{"n_layer": 19, "d_model": 256, "head_dim": 32, "vocab_size": 1024, "rope_base": 10000.0, "init_std_o": 0.0, "init_std_up": 0.0312, "grad_clip": 1.0, "schedule": "wsd", "seq_len": 1024, "dataset": "wikipedia_en"}
MLP neurons of a small language model. Each row is named by its layer, matrix (gate and up: input weights; down: output weights) and neuron, and shows model dimensions 0-255. Each number is 128 + 32 x the weight over its row's rms, rounded and kept within 0 to 255. Numbers have three digits each. A neuron's up and down rows have the sign that makes its largest values positive.
Before each neuron's rows, "fires in" lists the words (lower case) most often at its 100 highest values on Wikipedia text that the model never trained on. A number after a token or word is its count.

fires in: "this" 31, "the" 12, "himself" 5, "theatre" 4, "it" 4
L12.gate688:097186115136173131151151083080121089102089112147119116137102094151145146164130187117106119203115149088138097075152120041118126165135160155148173129141182109139148122106095127165094050126150209079125152155159214133156155153149188136086184157130161091173116108167112157116134111187097134100125140187138173104103153160134168145130094104123106137094139112043092131118150087093153133133095127133153118143192157118155160164122139133148113165128119140111121157181174133142134156167117099092150067071120122133057119101098103176181115079181148175043075087136122131128117109125051115177097122066125123143129123110085115104147104074118172092080077146152155092126145096128164137083154133141137108080109130117139104177126096146146110053120115090075106113118148166139110131087162105
L12.up688:110133106125128111158133092103142078133169073155119143122159111120144160146145156101106157085108140121138160100151111097108101153113196147143116125135173098184108151089091133108182152045168140160148152114143125150166179116114140161176122199114093145160098065068124110091129125139079140049125147104107117089109097101081131116138128054143182166134201085140125115163136155135119128141182079166056143109121121134123143033126166101146106106136095113127136181102182141151104115193144132132171113129137128106139102144151150094093125122146143123074103107138057169084179085141055178163119138144122155130102157079134076071147142130131193134113160123155111074070127124178097117170118127145188140128147136085056113229078129126130123074187110108120134117133138135141133143111172058
L12.down688:037099113066140146142194101142108143165169142114149091095107172189098093125133096138095114126148118101148169120171089100154191149175130121106109073111137167147119152035128150131116157139126130098100092112108173125126115118112161121200155143117152190157117144189093128136181125146079126166089100146126154136043175151146104168105144067154166150124129132084102166165154152121183146094111072173099126140112031136140100123135132091105077155108108144085094143165125112134124134129131125107131147138118020074097160124152101121103126187115149144126085142163123114124134161091128128166122138150197136107131181137146083171065141154127164089121119173151105103143170131156123111097169124122109104158170198081103112110112142182128073134162103071106099177093146148179134184176158120

fires in: "january" 27, "february" 16, "military" 7, "secretary" 5, "preceded" 4, "unit" 4
L13.gate622:132140141154165064156146138118166170121140121070158132177113141159111130165160149107151125135131156115164080154185164160119067125145093116134068162142138200118130130133129166157130154095130166125144093128180152104126143130156113097115088096115150134068151141162182066092080162123166142115095133142083125112133179130098113144101114136099080086086140156116130164119125100148155137036133161152118108144148077146129088082142117124156097166150141106109097119153081078161216170171147118157128093152158067180131148074070114094073151124027087098114116134126130118151134123147146155126074145075171077109212131121129118191170094158084117102137143139120078155159181180110148155169164090141116092159201153131113098131127162082135055116155122131133099133045170097107139089146163129
L13.up622:168149129108164082111127117101144174145129129064138087137154141179154136141154127106154113166090119123152148090110102186127106066127142130125126168108136114098142191132129155107134088070111140134126132111183132118138216102128162181132136130143136079090188127130166110085132164093160103128096140172035179130110170100168103070187076182087056162142146186089162142141142165200100110101100106134087170091143191100162140169102162131116128150148099134138113119064151106170139089115114124106135129157133097139106085164124139158095092115142142114160146070090132057171089125167124101160190129089147129147192100114122106155197155136093089115148139117080158140142089163167093135148166140166128076142096133073140110106177134221170150158145127152213139091105149124143089116129117108
L13.down622:136101119137138087124121140124139082142109156136198157094141161167168157197121164181102115108112121153141132089152128123049105154124117130151118136065133147118134132074146116161056117099125138167109156136126068101154144169123142147080107135119119175153165141108085143132138136114151095094169108114112165150114114145156162113159109150142147117075196179128133152123103198101085131117095171145137131117077120082099107090149154111067059173097141103157160198110089102129157151049110146136150127140107171100058160128083106097084054154116113172143134210138101114127079142151137128156081122107132094158115148174127112123195142157176112170161084103134127188092132119162126108135096079124146143176126139097181169092128152126161000161121130155024125133118105109108109142120145121

fires in: "included" 18, "include" 18, "including" 14, "one" 13, "includes" 9
L13.gate420:131119172111147115157055158106088069100118147049113165173151082130125145093201100160136141105140126134061089153136122131120089175086108048153094107127112120144182070125164148151069087064065105131111113102126198158073121123147096160122166138161103090121108094129127128155090117132145055115116113143176099098110151150117155162079157107066148120147113190116180125157127165129105146129135103124121113096057154146105094079165123088103194170111161101188097118161139140159200049163140167115157161084089166136105098145129118160070104106129082140123144104149079150114100149118136170090177121094146065150142084137121073170155102132156174173154150166148101119126076154179075116117097151161094097128172143159101116150108113124146106129138117082077133156150165148116108155119109122
L13.up420:077082129090152163124209132141115130117121116113126154178085064191120117154175049155127155116174090137145108141148129178160151045153099143084109161061146090118151114086143135152150101189101099110151099108116115142123117129132134073153132113170117130070129176123159153052117151117167134119130141140122141169089128137160137146117149132147171183098143181123098137137090140143149110146113171130168166149126087162141163154097145097140163106123153082129123159206140183164197150129170112140112115151201107125118122160117131085110086106177157115118130074096131069153124139143096148158087145115068116169186117171150112109163146204094156110100130102164151094113165154113127157152103104051121124163147150100132105194141107206136182089167133086129154127140128173219134148053147156
L13.down420:143156089169147118145107106146104071118206105136146138145115103165155135082126089112199094089122100126096132163133107144143127076144135099157178106152099132118104194141123120090102098136120144062147156099088130201137153100179130136163150138148161084067121077136114118161122079133147151126152101125093138141165126200072145182134106149209147145127134135143147093103127148123099116173095103191137121127136149219137097193153079119182138130156093180159122167112139157170200122140122128152154183108122129157157066070136162156115095116146117227102172097119146147161125093085122139114103079102102114145129088145106120108179145199133106189117031082163071147167116111176138146130138124151097137121118094092137135097086149157157133125112161120206136162119121169141103136129194117

fires in: "but" 45, "get" 6, "verse" 4
L2.gate381:079149150159119132140162086091111063089142157134160122160147134100100196080080125111154104104143069094102146117065139148171098148087143097111105097095152128179121122095085136065111111124158116076162168100178140132059114111133124129148131157111128139118130084143138170060143194132099140132149091100121114118145104116120114160135114136145151116129142169145097080121187172111110214138094145134127157182095157107139063122095166125095171126097177153185138169158176086096111141135134097161143158114188131088153114122123112174112129146142153123160127125130129177147128104151097127005120164138128089114146171112072113131113065102141132052051139113130163102159167125138097186130110094120109151116180152138145099155129112118126083139060098174112087127190130092077046167058093120
L2.up381:099135149154142167154113070134118155080072143141128099110159075129104150114106118109154111094160035105128072081107194157108118172077115132127125119125215131148200170077063114093165143108104103109112154123147160120104093157152092161171108142125069165110096139127097099078091151197135098085105096083096146141120117158200119163123088169166099137094122052099110135107116106113147156120092188127112137140136133114143086084072098120133165097097130140170127113077155083150133160118099145057155140134131105053145107160125152126123165145111120118169049153144110047106135118127101172099072143077094134151095132173179091151107137081139145063066143075140149120115139099142116164111127120152133128159117123127112123153113129092129079122089117097112220107166087149075096170118115103
L2.down381:110127164082065115118114090081148140159142109131149137162139157112103049122107086088187141146099135157182158151122108187136141153139144142133136141116096065143143133126100167168156146100167104089149157089092140132114059128126146139155149136109148152114149114165167140089123160173129150125109213121116147066188129129102126148179158109080198166090174083151130115129107097111177158170165113197104139167092164139150133143102097123085075140156115153071170108170135062137087149153128125106092102133107042109127153181096176126228157086115095120132129150098087124156103061125062131102166154126159122147164095119138184130145123110140155110119145165153113107125096127123108081118178140052170100102105076174099145188128139148146146150139088137105031125125158101140179173162119125

fires in: "he" 70
L2.gate304:113135103189150110123148099125093121132106101114178126170118126037116163156160137140158132100135141132129134118173102062155148126106098109144192136128135113134103193135114090141101121118107173134155083129146098103162090141118139117122095212133135116109123141147157129070103103060044132166061185134157137167099175097139131132129152162124163152146101135136125157108138141172129152136126101098118109156128079138159056071161142115128216121131156158129050173139176157125202133147150171116090135124134097106140140126069151130147097127106130132102107112118180172118098122101141062119108091084140149157218160151131076100103107105163137154139142186104124208059107098048135134114123134120161195147083167152153185130145074143158072138101081153132040126121134140123102181092144111
L2.up304:117163116212128109126148082137118125161130171125165137178131159080137156137179098142121160070163103105123037118182112096138151090124063098177205146120161133136126095108172135135129094096155140138130076107104122121158134168111113162132094172161128069138150096161155060122134171075061091149163138125164155113145131143155115086089131095136124137160133148131134151114152139133164144151110110130110095167134072142140087069134131094158169130144173179110114173102149133098168099151136194084100131138156116147130127140064124126168167131088133117102139111114157216075120142128125118094078094028134145133173139140139074104127177076158104138108114148151108126060077089047125097092104149110140151171102141197129164093133102142164193152104084154175137138152118112155165195095182105
L2.down304:170169163147150168150134138150148136127152136145183195149094146104153138090169125188178074119165151113129098157136091125120135123166082118130112157059155144125078130146118055202101121181165139121118128138113084079146090174145129144136144164118085126109089109084121135106134149085116147145097090171185148126093169164100126166122141106125173204118146126139147161114105117120168157137169074147173101144107131095198118092177172094211158118112161105153133105115160141161094151179183115130127144130119128177142080148129183142154094135085106146114065122112117128078095184120111107146133130107165146069166195161140111133168150133164109131085106118078113123091161110143155099178140159221107180154126148062149117082127152160173130140155106154161148141126136087158096233062142104

fires in: "case" 20, "college" 12, "castle" 8, "collection" 7, "creek" 6, "cold" 4
L4.gate353:106102117137172109100139114103085140109143066124127128125123149094137103151118194183110142190151169121083141086145099170141122140128112109084150079156109108103090118166149130133167126165122183078143092116166139113134080190131128142065110099144156087132144169158170100120101084119117152126168151090154129133160129103156172184147125055171166087143114113099086118093094138096116104140134063063126137133076109112051137160149093158151038159114099098099092097159147058170147102137119156163177101138108195091164087098115139158152119103129192101102121149110122158111149131133200127181119177163147129102159034134127085066123162129171095131164140151142143170117114106122107166097073136099074111135116091199107134086186108123123119082092140138204095124166103098099078096128142105
L4.up353:100109142100094089145125119105095121173073103156129135137151158108113114112056140123164090157112214058087164155159099121047159117138178081131136138138077087161122169134122105077093114087100137111092110126080113150171170107157166127116079112135172116112122144088114112101137071084186160105117178106147107126157096137084173131125168050144176082116089096075138159108135179087123128087124097121121107162123157083096154091120151092106138164166134151129124116139234169104140114112141095121118141110117135096148080096119186149163101155137123134114123110147143152150088072154190120088140110097107149103131123170147180109174070149072133109161095113095091116079165093123227075098136139127138126137177235184138150098125134146139070123107139171081101142143134123106106128127164114
L4.down353:114161101138154135086129158160164119128107124133153072109074130137159120140120087104147119057124161166167128101061122128149186159119147138142177143177134125097116098135117112129149139109144163142132095227112127101145120114151128123103213202059136128092127128121174122170136135122114154130106200109111093157095052198115111101125080143042043155134195150086117155158127122134104163075118168147055118154147120102073146134045108127087103108165180176090106103072091151198157109163141157122162117099168170094149135112166079146169107121148146087176086116100081089122118123122118110117163166154111160184142108083148130182163139104159062082143117124069117133148084165145115155156141082180128138156176099129136153053143131105154140124116116106136120122139108143140143136137116118

fires in: "he" 49, "that" 9, "it" 6, "helped" 4, "hearing" 4
L10.gate150:088155149103177112124096149142128122120161122161096145169122222104121155149131126168159139090154157128138122167182176109058149134093122103176114112125100141130077181134135081158147116141145149094110145159164141120078146141141143214153139175126107087088115113163091084042175084091115124134123201144108152174074164077079190138075074140091108135184127143130155171121171154109145113122093095125105129147093123144179146101193096120175165088101123150089122166159122163108121070138119138142143140146112101194112150116130104153148057152097117089149113125153127129090141150114094134176147108058186197140154151192099147120114123128143146124187107103127166118050181125111161110099123098151169134162109099093127137122082112155150143149094038157083150130135098148156138206112162134
L10.up150:193104086189173075136163144182127112104136085112112149143122114111148116162130150098079127110151164148140109128174106141164184054093124129149159154027074143219083140139129110126144120181152210114153089121085096064064167143142150196156201146145126116079079109141117120141095125131110095176161152179083136136083152189100150111118123106116158102124074154094153158122132172075133111080124099116080064148133105112148145097164080099124122112164084104123136172110150105117160112162104137162094128103114139153117154155095119126052078140122177107055096154135143183141154152149124111072079136147135117141184162115134102157138118121201094146157071146106139090087141085125119082112149146206140146097125135076128125134120135146155134162082105131122136129125145137149161162113147070
L10.down150:175105089146104141096099135161190102100151112110147213155071090118137137174167151107155125101087140087123116135087170135150166127155050107122089092152096114128070151122124134176128137121109137139127089161154083182182150150108069156129122116081130109117130137119083150130117175133074131109143101134171139095102149114174101159138145111118132159096135130086138085130072095094135157107112106126110101190082196112125140098119132148160155132117148152058167113110148129138152133156093095116173206070103135177101146128125157162162176133138166154128098104130151130128112180129081143121126090137085191125181168164142063117112115140148077096082081096096129240091117134141153156119148193128090168157146092116112105111107163088249162115151150098141096124146156103141083203114097173

fires in: "he" 61, "him" 8
L8.gate628:094123098122114107139193100122116102124153127156114153157143162152123094165148128168096091128160110137150181111193104118125176093109140158151129117124178122176122092183102185135154121139185138126087110136074201131129109155085101109146095149141103131092096150175126085108211142061101132201090125134121175124130164113133075114120087110176189121113142150065110108165084161097138084112065091158164124237143078073176096082111119108134150137148221111112124144107150177094152118185134111114114133137119154138156114141154139153167090108141145141144088085145160115151148145146149157147119100139117146115173140158172079183169122065120054137117133110148139153145130146137131129092115074184099111148069131183158079116154112094158073159136096152159112206075149106124072177138122124
L8.up628:090118101142161154160108100126123076109065086125240133115175134131100096077089088133102100166184098099149164175156101129158206073076053176147177156142125165147118095156131148162122128118140095159096109105129098027123162177117113189129127126149118142102107140112115098114159150179071120171138182146098124161075131119137140113113051048122124124151041134146139138128136115089125145091133146164122104114055108071150148095113156166133168110123145126150157125112150137076069143164136135161167147135148125138153156126078126127155125128051110095115070123059118154136090158118092151146111106126043126158147175115139098081183100071131092112102123136138097080126111100142105054159110113106108145139173100152088160135148178123156117131153160130137100182154098134133126134109129119
L8.down628:121130124149157128100080117151165128115126091119130223116072103116146127128193146133164083095100153107094134103108104090143115146105088172116115112137160092125085116152117124161105108182144095137124095133126074121196144157086129111155142117108130125088053134081126109122151135116085120164147150108127133123120119176135121124143141114100118153134176163102137083130068060114159145097139069147160086148170153128123081099122154098199132179155179150079190136147109143129142156167062147141126137072154149121130135153131142076121180152089141126110097079148094169154108170176100193150196061121151157123145115139107134154146086102143109169049085131110092091080134070157128063123121155135184184120140092030139059128101109108176124117087067161137165134116153166132051141078182120

fires in: "are" 41, "also" 6, "because" 5, "area" 4, "particularly" 4, "be" 4
L13.gate322:116150137103115118094058155137099097142099138111149135090144079090116170103144088102025108180091132117180098152094113209168135159167160159091138143166095130129156164113119108111129144188071133142092090120106105162162085183140083148157178116143147068162139056114058096106157101089103113113119079111145098160146162146137127086127155119134141078144135166086104119098152137124125140083150077124097145186139198104142124172181164109137170100143123119103163179129067180190096080170131100121072131143092132171119094153125130128135118157029084125126158151079133200172134136091096128157136057100189089129122104141111147136157112117110144132131123132115120081114152123112145191082153103133146107096133141062154108113079112196112147114122112182128124141139161143123168176165118082
L13.up322:110094217056050134059083103085134117095136124102152122133145067149064122127111207093118099172123081071128131114124144125175135133153166142141116161170107073152165167108087122090139126161111112102095094155127117137085112096127131135132134093121128137109173143117143090121168142158179146178112098126133103112158151101121111139076143142062125154142136110099107094068164203104109106142091128174105124153208152076128116133147128153145078121171086161131112134177121131141108167164169095107141156174132085098149112160100126115151046159194090052096147139109133168122158076164097151174175108120133122116143108103127219204158135136129067110156062125138137144159142136136162151130162146161159141038170144104085085127111097120173128102102114118144142125175117117131119166171128170
L13.down322:115107158099162090106138085144161119112147108085108110119114082129119085112150096125131131136096160152124119118104146118075086161139118187162093095150088136107129143136141058125176142109132092160132137077137101152160111101210134141116121068127166137156171150120149108109147054131103157094105198105121155092111136158108079100121139090176141105119081130131111142066129117111121053103130122057118089136128104179142110105118140084129133164088116116124114161060154107182130124135164162144086114152134128166102105105073055097099135142186119158125117087091123135120111136126085071145106055118070066171141116152118190114075043251162105084152128127114174154076193112156114132140126146140072111136124116163117121196097180205132109146100124161139166119203127149158130119154135151

fires in: "by" 14, "of" 12, "power" 11, "much" 7, "two" 6, "league" 5
L6.gate473:066154101149150114081081122110130127088111152135159102158115089144159093173136110136170198121098093148150136088099172156148128166124096114108120143102100120157129130143164120108150152145163062042067182057082169081084144107088115084128137160147122160167127140065145143139105121094117096127145099116127120154097142103109166133150147139114150097067175193148160157141163158140145084181058132120146149135117070162124122147152116152131103101142096137100151174157097165111131084105103158181144110096129131135103167099122118140152140142179170116140134103108076143188118111134110193191160116119153169078079151121142126089156145189117112125073123140095085175153194218147120132132112030135068125161137106108060115063131131118111154135131112043129062133087104144138160150163085128
L6.up473:112141154163090135153174080122127148135109124137121120149119151195116091184165134071145124115182149065158146103173099113145125116173157122113104054196118157113060079124106117167180112111106158106159121138106076124177136109122137171121098103180118119150180107145092079118100121061164104142126176121132123138108157145136125098123178110116075177182092102187089109066101146146176092142119149108093154141193140054098136111144177117104109119082103093138166113139181140114117075091185135123187172133174172119103117093136139139157097178158127166134179161111140127156116165152048122175199137107072136074149099124103111103116124097070151072134184157182102137153161151115162102144123121090163108140124178165145174138173170123157127081138128165097092128136160097160103183147101081
L6.down473:164152196091152157129114121154060157126151101172121149114104144085111126154105134129109112169098145090080072103103171138102116107133118107132139119194142116094143136147060066150144200131141119093152134158119073099121167142129154151188121083066123138174174166138184122170114094104154147088152148090129127149127135138109148112084148106076113079113122109120161123123143117118108123150163169146115115112069157117134166140089069141152086124161103120164146136133148170147098077150157166087123204152116110136068116089081060078160150108143152137133141169144170128144130121085211100105161102140183115162101118127123131118076138191102190079068114106130153085168185139194119089091097162171129085098168107152146191145140073194120098080108124139090146096158152145190052109094103102

fires in: "may" 14, "march" 12, "april" 9, "august" 8, "october" 7, "december" 7
L10.gate529:092164090095084062125137131157172185077121173114142148104118105115138164122172110109105134153115156178164114082141162092128116127107138136125128109102202140126136078093107132156125103144122140105121148182149195114156106134129080096152092130139104197148100094168147197188101135166119118169112106091154116148103200117101124112151120125149094151146154155097173136131072143137120118085166093122175120141135155081128091135047154116113144115121111113090167161147168219140149168150109106146116151109037125124077135128150073157085089075130068097143139170137111165120101116173161118185080145151131088122138098152109172133172091101104186161148151093123117159125170161109133106113156110144121132147117156149139139125002133111138058108166138131176206144091155083115118202172113166
L10.up529:148106131097100128145108145130155136116066103129108139108126123121132042103110204117127071162151189107141113167176146152096116102154073134130149100140151135125083087132141126128053136119049146091122182200155186175077142196092096141106141147120098112108158114129154142090139124143118106119093088134161157120198183122139095123084113131107091163114166125079142085118113107164131138149125131140152149103128139135050150099106185184181148125151132123133157065098114158115154112117085117084089132092148128101091150150133122065122136104152153140113164163060094102117122117200127084190092203134136126115101093200162129080159123150091152110085075107107117141129096149106167156092117143083106092082123123087072145123057114120149092078173198161108167107115131071099071121167111140
L10.down529:130093106090143122126103066137162107156139139069174110138132138108113153129084073113099184148132122094127112094152174118134082137079096106148154132144140117121159135142207149141082131097144137187146122082099122100125110142145124109203167070123141167094048081134085143151129099156176124142122150087122125136123146078111101125120116094177096112103104168119120126153070088200133148129136145166092137112119120120182157112058108111167140177158085137139133133131141096120145099143147111071172123181044113119102108089191103110078185146075131105107154122127135176088124159148125161108122098129218172137158084143131043087118136130140188040133140114117135048124105090173128103114155125117105156191202091094162134186093167125138118079155087121146091146090106128076098098088123139

fires in: "january" 27, "february" 16, "july" 10, "military" 7, "negative" 4
L12.gate286:139158112131162188137149116094149144093176133169154133139071177088153143038154149148115134084151131179152088090128128135131175093090150107158129105126137137080104096106153107107161140044090080113157182127166129153118160108164076126072093112138109131129148106136138134108121095193122142169167130154074130167110142137144123103151079138093110105118187112187139098141183158145137123092151164084086101176181050104188164118149124056174118099194116107110159132143102166205124110162110104155137115110134117151157144168178125114049086156083135097099200079190135122131087112149133141107181120099126094100118118148172147132122145151109147141138115135111122133116146153125099093164115108076096123160164128139107125117163177094122113192121097148084162255101151133107128142158138169
L12.up286:077143099116108093126147133073128165157109130139163120144136170169124128151132122094107126188188083089093126065176116124113110117163139180130140122140121158127097109124105163128138083119065092159111045168125155129157145091146166131167144159113141113112165105101137173135130194129081175109045175151179104161134150071166164174134091114135091100179110088225120175098098162206133185125129115082124145122089111102135127113073157169128105185136079173086142108129133099130124184148127159121159159145107130131091119149097181134086157164127058149168107143126103111161181141118122137146097127081111189081137123103117105091110113144117096149134125144109107129049118186130168173133160123083123103155091172129089102114073123117080115106138122146130214100085178179171141168115083175
L12.down286:172150145140164143169143103099159136167131161129105116129168093121057149109081156132162130151152122134133100125148072183075177156128043175120053079140124145085071176133165176136081144107147127120083153186100178089150127117152132107143126169114108119149139124123088124168078096073163101049139117149061118146164147137128122217141119166119143099097195087179062128172125090094147080119126095089162162097107125092124143131147138139067080107142165157135152101114161161138110136103135198058124109145117114144092137122084137029120160163066100058161140106132130182134079086139117158133068087148143165132164078107127130145091121141127175129127096162099136178108149155098156110182126128117098127158155169116132171096123119116117061125129118183164160138126144111130085143146136133

fires in: "it" 40, "but" 25, "they" 20, "where" 10
L2.gate251:149145117177103157114112103108120068130091157195129130140086194128096152165146152134097083183133086101148159097095109101136093112122162117148142125104096164156157143130104174143091077168157134144174115125135146100103156163050068233166111111150141149079135155147079143116119145110066145180108139112105124088152161132148151053144144038148162129098162132120111072076121130107110138196101167149172089191108150073119088068077112117143192169136149140159128166090139124121156149194122106087158109178086090119100146129172070118113129095098118150085111115134130148160106143120089150102173045123179144125132135141152139070161095116135113057045107176130169091096134092150140126185138163115157141150123098089118143167130087143128138157067089133115147131112107108133124157140157133
L2.up251:138165177084094156100150152077080103127059125119150121153097156142091152101151150144100112097113080148153174129106112130108152083122175173132173110100109153094127161150158087156125074105114154090134099095106121081137128121080134134129129132190174127065129126162042109064120137091071113130091137147129166087170152087162143107144102062128175160109169133134088056047097160114149154150116135176188100173123159121101093142130110125155136180149118107177136160125145194169159145179142094074160156172132065030132150132166087151142177107119123104097123135191134130146070133111085150113170051115226128144110108150149126132150115045097103154107116109086164054134134098150173118108093154079138115156108115137129128157154143125089106147090091133148153114135146131128116125131142151
L2.down251:133110151136103111159121085161164124143166091116130176173097122135109126124068149144145084106125121193111123061151112115137145087165085148156099149090094147171127188135099106138101110159176160127128101060140064121176126156200095108190184123095166130085060106104154195136151147155093168160133157107144193092096117101109102110158108095130143144127123107102126183086073077129145122162130122101096170129126117156142191128114118129153174132107129156150177147126107110101167139073089104099114168171129083129115145104066176058144089117132146091138027091140117141136116127129140116167196146091108124100125158160145162135134141162196132119062095125115144108084160093124165144162154119191150116118130157129024086139118142133117174150097105237119126109154113137151128175139171138

fires in: "march" 22, "september" 19, "december" 14, "april" 13, "june" 8
L5.gate137:123151112126081079113107133119134133072129090141127084086119083106144148126164149136178127148132152125168151134124153157114121118131153146175219107185146123156094121128147129114122130111087183090150099093203176109087179094144142164095110120111109132156086116065147159177097098133124079171118083093139129097119137144091080117080072142140105198141100133116156107110103102121123149120111128128089129086097173147129082108105153052132090158101057131109143142086159161126131037123055189143115120180113139116121139166091163175136143141060159153169127089085106179100134165125189107196140089080129117200126143132114067106123178151114089103087104110119095183146115130099187148142177118140075145154138192140095129092100172136079134115151132143188131179122099147098127162182078164
L5.up137:142152112161135164123132132125127161097146178165168144124146146140104122096154112059122168154095231130187142088134149121111082140159074155090104148098153143101123080127115160119090165132108089121139157160150130104157113178072122123163156152088106092112135072149136122109173199109123175131128117176135155187162132110113188146113128153141159153110116112095123170183116105107064102129124163099105073198132074177153101124058085135142152104177119174114127162164099146118127123115128071126165172155120137136123125093115122171097165086174083132112109120134097075146130141152121175113123144108153152125172167190139212089139128115084149096151130114133099118036135098170144105035071097041170155126126087094144111117065107177146122044098150108107100095149094111110103152139126111
L5.down137:128096118062120108088161058107158142187136137120136188144167103110196061195150122121142126163129132105132125140190138130152139164067121133164135162082140147143130142095149128159088115127130206080081122127038163104135146128137098146134119107145134116145154106120090115110120099115106162153152195140195140140179152158114090131088102133135097147126148151124133158170091083168163156156140191163148115184104161174111139105121100167094108087166196158065009138025114095130101141160153122167065138121074154152132165152133146131124095105130119211117105121097153118128078151202083117101087122135158155103122153139139164058131149104101146134117148164148141117124134121142103107121191121122166108127164082129091130150134127130161105097131115109141115116152109154204171121065091143

fires in: "by" 23, "make" 11, "to" 9, "of" 9, "than" 7
L10.gate571:122120132153098127126033112114064141118151151156151133143076179122143102167197174114125152126079089146157125118119100132143120143105167129153093115176091175114163169107128080156138123179100122100129101175077134112083108067171161081084118151153162092166118117086129058121098151117143129043184165117143147145142121079110172102169135120109061155152118118067156130140115119124102101150147129130110132108107148109091151090123104093115128098141125120131049107177158154140131151091123166154123106083104160138152132130070107171135170180089146160105172123155162118117119143114121095104100108126047139157113101095157141153175114132100147184089115131091081141087131111121219187102199095133113103172198136118085097074167122171195099146077113095201142091148101176091144146138130077
L10.up571:124107155151189178113156108106182113127145170121172096137048177110120134083109139144093200105151138098131211156158176114080129150168099073150150158132120119096102156134134135121143125166110177119162121103112116155132101104107130184110139113090153060120164127104142125112134103120092088123126128146079102092150121155103163108132151135185157112181130112169143156099102088116167048144122108183123102192108147169115098143149159154060157144068096136130146088194150108163123112131157163093138111110080140196108111185101166138103108116097085153108130031090170157154103123149081186158112103072076149174152138076164152109131074083077127100153101141132115174078111159138142119066140126156085127133084135120087142169129102134107082052142133138114111107144104102179089171173077148
L10.down571:106100120122152150139127122174140113194121143086145100187129133073124168106144147084156084182137118111170118120133144118159107105140138112125186151135134046048165106160148124112110050151157115125132151077161115150104132139076121123126088082094117151185150050102143144214108087162189136101085159172182152163148161121170096077098084096111098132156170115125122087108186052095154061145073042080184095127125200108131117126117083130124157137123113104162149055122175116100120153134085105128130109117095121077088115152096097129108150123098134077174132144103170111149110082097138163122190116155152155145156126155133133144112087162120198120125115080139113131084150137113154152159109115148104113108151086144104062154123175146135165172138188185143133105139150144121082131182130108

fires in: "including" 14, "included" 12, "include" 12, "institute" 7, "ireland" 6, "institution" 5
L4.gate382:116061147103118125145146148095076091117024120130099134100097102108120149135119092130143123186117151056075135095188128108157148161098086142114185183063112087094139199110146138147096170134121068112081092094074169138085079093110103120148090105143097116094096100149146121145091089091113112164178109133111125135130132131104124177114124134169085162110101129182134092174115146142193141135071142146167084101107132151120167143125126145132177158147114105087110126106144108168127116193147138117113092102108105109176136104096120171177161193173125108080160075111181136084133106118171148154103153125156061126153128121133122180147113145127177109150110126170136150085072113112059152084185116119085162140114095144122122074049190102155167120110093138155141134124071191084113130201138137
L4.up382:121083116102156101192109137057139098155064089127131105177120125119098122123110113124153169167192138110114123113138138118133120139140123133138135144161167128071142112136092178168102135125116137170179117100110142166042163179177154129159150135145148124146160027151204177153121100157163190074147087166117142138156052080155094197143182177138095119095117165108151173164157152070105151110117162133137114147071118161121149161120169095156155123102150134110206136108188090125123170195132112087143103160074125140143134154095127119164142111127126120107126081150191071138135139135165106085135138220102095159100168076083104152143112166096138124108082129165161108092124146100131132182165127123143132174149127100082090116128136082192159089124088136112168146113154073139111140092174155
L4.down382:108148159164121125074096103110091115131186147086138119125160174191159137136128103148109125113107117111166154113140134144131163111144142123106146128065114034104088174108142174136092173126113122179221156147118080185124137143181129056160158114131136154101157125152136068124059078156188127110181110107106216106135124160122152154113143145095158097102073160151122131111128079124134105192120088176075122135105106130080116134162150146132118130162134084172190149151130143190136197096144148091142141063111156116096161193160167171100149126096063076112100139152167146096106165094111075101089185101157169119155125119155102173105133108133165147150087067124073130133090156150121157118140138147100122154140150084145114048129161178117151088104062141169108089125110126159108150159144118

fires in: "it" 31, "its" 24, "him" 6, "them" 5, "this" 5
L15.gate446:146144084122069150175137162091066080095155105144127153139116073199106110101121118165166109144118163111127113215096102062122115120102141177100132144139131113153148103121076106130095184086148103108114089110168119028141161119150118139105144122122092150127126124103099122089159108081118132193128088159113157106117128094183107112149118121154117162119142138103146127083124086123085161117082085049097147119148164077113099125157201156123124133180152161142116183126158161161136129154083101142096080087182165110090167093168093143038120132135099116121113049152128129205086141107126068191138100144124140132129130136085164112190048174095125158167093111118103149069168135143140122154148111127151097160138123115178117152118138147167163133098097132209189165114141173155133148145163117
L15.up446:122181149176072142116079147130113109073171111058118081140114081142133133115128152115111158145139086079174148174122127093072223152143167116128197115172140142150124109098132100143108106156170144099050112153145099145133158204149052123190107136136116133079128085120060094174153087109127166149078119112130180122079143162125142068110126139131145110062147096158129111113129165065060109111106116159120180108064136115105125079160175157112169141136078127108120123123111170117147135166080119051135115131151171116155134119161142142152104161118070092111146068066132173121159134086176126154111147139105163154129124137140120096150115143125114149141136068162115151131155099139080129200083122174156185140148118121077122184074081092133182169100145149155146195149123146144144130134142096
L15.down446:135128100109120131121081135102090126143139134169111167150125138130126136202100107148098112168142095096102111096092163167136104087162098067157062071142097110047111168140102078124116151114108182160112115124141110135140158149206111199134144086150123097118108198181134091141131093199149081110156097119217115108156141143151155082123138091157129163179157169125103145126146091157127092094131059131070118162099188149149150164139148159142070073131091121120120105136077132152179103144136152141164123135075149130139178099113127105121169123158133143113125134151128183094087111192092151135135166160146123154067174191167110108087160057106163120151127150151091116136120037118129191122121217159171134118088118096070126115086112118126087137087107159134149141072146139088105133141119176